config.toml
hidden_size = 192
vocab_size = 2048
norm_eps = 1e-05
lr_mult_down = 1.5
decay_fraction = 0.89
decay_shape = "linear"
batch_tokens = 32768
MLP neurons of a small language model. Each row is named by its layer, matrix (gate and up: input weights) and neuron, and shows model dimensions 96-191. Each number is 200 + 40 x the weight over its row's rms, rounded and kept within 0 to 999. A neuron's up and down rows have the sign that makes its largest values positive.
Before each neuron's rows, "fires on" lists the tokens most often at its 100 highest values on Wikipedia text that the model never trained on; "fires in" lists the words (lower case) most often at its 100 highest values on Wikipedia text that the model never trained on.

fires on: " of", " with", "hi", "ch", "b", "con"
fires in: "of", "with", "behind", "purchased"
L8.gate409,171,218,130,140,250,211,206,165,151,197,141,192,266,153,252,122,163,251,211,190,185,200,187,151,293,253,217,174,212,196,211,221,240,222,181,197,242,183,204,161,175,157,218,192,211,200,247,244,178,263,158,177,232,248,223,188,241,179,206,224,232,191,161,200,277,176,158,177,148,144,216,230,219,255,133,184,198,207,212,183,220,198,253,182,234,157,225,207,270,237,206,263,132,223,153,259
L8.up409,216,224,183,181,161,187,160,227,278,141,193,208,222,264,211,189,243,289,250,196,193,268,274,210,285,97,227,199,237,226,158,203,172,205,190,139,236,196,155,215,210,246,233,192,193,136,129,146,234,118,167,209,190,178,249,179,143,198,246,194,230,158,276,148,195,160,238,182,149,193,188,223,214,162,159,229,133,208,199,202,193,183,176,204,200,289,151,240,193,230,249,220,203,144,188,213

fires on: " The", " W", "er", " It", " O", "per"
fires in: "the", "it", "when", "northern", "upper"
L4.gate78,219,231,271,177,192,98,144,193,148,246,208,127,253,155,222,212,203,216,329,187,195,239,190,173,197,151,166,254,147,198,234,218,134,151,170,228,218,218,226,232,214,224,219,214,236,162,196,228,212,260,166,263,181,166,190,167,181,156,183,180,200,203,139,191,148,192,256,208,191,265,171,196,134,274,126,167,220,241,211,203,212,158,114,250,180,205,219,198,225,182,206,140,246,230,139,211
L4.up78,193,240,288,243,99,239,199,191,210,128,185,246,200,76,150,181,223,167,171,196,185,220,193,159,220,239,172,165,198,199,182,228,170,205,318,170,175,185,185,163,195,220,179,176,221,150,212,164,192,196,262,179,285,243,201,196,251,189,283,237,188,181,140,156,186,215,128,261,226,144,252,256,246,240,212,268,229,193,247,186,202,173,192,293,181,200,179,216,231,186,122,163,178,237,178,121

fires on: " The", "les", "The", "the", "d", "i"
fires in: "the", "angeles", "closed", "soldiers"
L4.gate407,187,253,172,196,197,251,226,216,209,184,166,182,193,237,213,210,137,196,163,150,186,235,224,237,205,226,170,231,196,247,190,261,179,235,146,206,178,151,217,139,164,148,191,191,184,196,276,319,215,178,217,217,252,151,207,101,130,204,122,139,171,278,207,223,173,188,191,216,211,143,179,127,190,181,165,273,231,178,164,192,177,261,184,101,175,207,263,226,208,252,225,268,183,164,252,205
L4.up407,217,153,142,224,266,142,153,183,210,177,179,206,200,221,177,246,203,127,222,249,232,216,240,191,166,256,212,178,240,201,180,238,201,188,257,208,268,193,206,164,301,173,180,224,228,249,275,218,170,203,203,249,212,167,183,184,210,172,149,273,220,253,224,113,245,171,234,246,145,146,163,209,178,190,220,186,219,202,234,195,148,203,169,215,127,203,181,172,188,238,255,241,229,138,157,193

fires on: "er", "s", "y", "t"
fires in: "southern", "eastern", "northern", "outside", "western", "letter"
L7.gate200,165,191,218,165,243,265,139,188,147,169,207,104,221,142,160,164,213,205,273,250,231,148,250,187,198,232,188,154,222,233,183,263,184,211,177,197,230,145,164,233,212,161,205,182,152,222,205,276,184,102,187,211,158,175,157,246,185,189,183,204,193,190,173,215,245,152,226,128,230,181,170,241,236,204,200,221,125,216,154,194,201,170,170,182,279,294,229,237,213,199,273,163,159,248,145,152
L7.up200,224,161,226,153,227,201,240,121,189,216,204,245,193,170,121,208,242,212,261,254,208,228,170,192,190,183,284,258,246,206,216,225,202,240,189,233,216,171,277,125,185,231,234,187,214,273,227,151,219,206,212,213,110,251,207,224,166,171,230,205,168,188,164,222,165,115,271,225,177,149,211,215,246,148,186,284,247,181,219,192,205,226,141,244,188,291,218,141,141,171,185,184,243,225,176,194

fires on: " in", "In", "y", "v", " Year", " He"
fires in: "in", "they", "he", "year", "on"
L7.gate171,248,193,248,199,222,241,236,197,204,251,148,209,200,237,247,220,177,273,167,137,173,141,181,172,215,165,191,126,121,248,158,232,238,235,174,250,164,217,203,182,220,135,210,151,198,200,182,131,206,134,198,197,279,239,202,199,187,198,164,203,200,206,235,218,232,198,170,152,158,213,180,214,186,227,197,236,182,143,233,186,235,205,263,183,303,169,270,223,188,182,211,197,182,242,169,189
L7.up171,181,225,193,183,197,193,182,175,249,265,120,182,200,255,224,121,275,212,209,205,172,187,205,203,219,142,225,128,169,197,199,171,143,181,232,213,178,161,190,195,198,211,189,197,224,189,245,233,240,211,283,248,196,191,233,195,218,237,222,261,247,254,194,192,281,209,218,164,179,142,132,180,155,144,199,262,205,206,138,162,166,238,143,96,276,209,246,146,156,301,255,193,131,181,153,219

fires on: "s"
fires in: "s", "news"
L6.gate38,261,208,208,283,308,231,157,151,170,207,192,255,193,261,195,274,246,204,243,169,192,118,191,175,217,175,198,104,242,243,121,158,195,205,270,237,158,282,186,226,185,169,245,194,175,211,213,193,167,217,232,150,173,147,243,259,196,205,175,190,210,188,140,187,179,308,163,200,119,181,228,155,194,255,193,193,215,238,160,225,244,233,225,221,214,244,262,259,178,172,224,222,247,227,168,161
L6.up38,179,215,166,178,197,110,253,240,144,186,249,172,153,130,231,136,126,157,171,118,260,152,290,176,226,200,164,244,218,237,169,241,198,147,202,168,185,107,139,238,221,111,197,202,194,210,133,189,235,224,184,204,190,185,127,167,129,131,163,199,163,170,187,126,235,207,235,201,148,185,204,214,186,200,228,196,190,136,210,176,166,214,124,189,197,229,190,184,178,247,285,246,204,179,231,185

fires on: " the"
fires in: "the", "there"
L6.gate456,130,173,118,209,209,186,200,217,217,252,159,237,252,211,286,213,219,224,186,204,252,257,252,165,207,214,195,177,216,300,126,249,198,264,308,244,176,210,156,181,157,196,202,186,214,179,207,162,195,221,220,161,209,95,238,171,126,247,218,211,277,213,187,153,199,162,99,229,187,196,220,187,274,158,247,210,249,189,161,187,139,210,218,233,181,248,145,190,218,226,207,272,176,166,225,192
L6.up456,180,276,118,177,249,152,160,248,243,218,194,106,227,164,131,179,202,211,138,217,198,163,166,183,181,196,220,256,171,203,215,247,201,250,193,180,224,295,234,306,186,221,176,132,206,196,185,168,138,161,188,185,175,185,115,219,213,141,283,259,250,191,170,188,165,185,147,96,164,277,199,115,214,190,136,241,146,237,198,255,184,187,186,136,210,177,196,184,125,225,194,235,168,204,282,217

fires on: " by", " the", "in", "ce"
fires in: "by", "the", "within", "since"
L6.gate103,139,167,293,233,173,246,215,192,184,238,218,187,152,119,185,128,176,206,267,167,236,302,189,155,176,215,244,205,146,199,98,180,169,143,197,177,248,157,170,202,190,140,197,159,259,193,177,201,178,248,194,198,249,216,152,205,241,185,280,175,241,226,261,185,108,232,187,213,156,168,194,128,238,245,170,176,191,181,120,194,234,132,205,223,292,168,242,333,213,187,197,211,176,191,152,213
L6.up103,197,230,207,204,189,203,182,238,195,129,170,174,218,203,184,200,278,115,276,253,139,226,174,216,139,190,168,217,218,214,196,199,282,187,236,206,262,166,186,179,138,208,226,175,233,192,215,180,185,208,369,146,130,224,253,198,194,184,214,215,205,191,164,287,158,182,144,160,136,208,256,236,240,194,292,213,246,284,230,194,227,147,211,242,200,197,196,245,244,155,208,205,203,206,261,260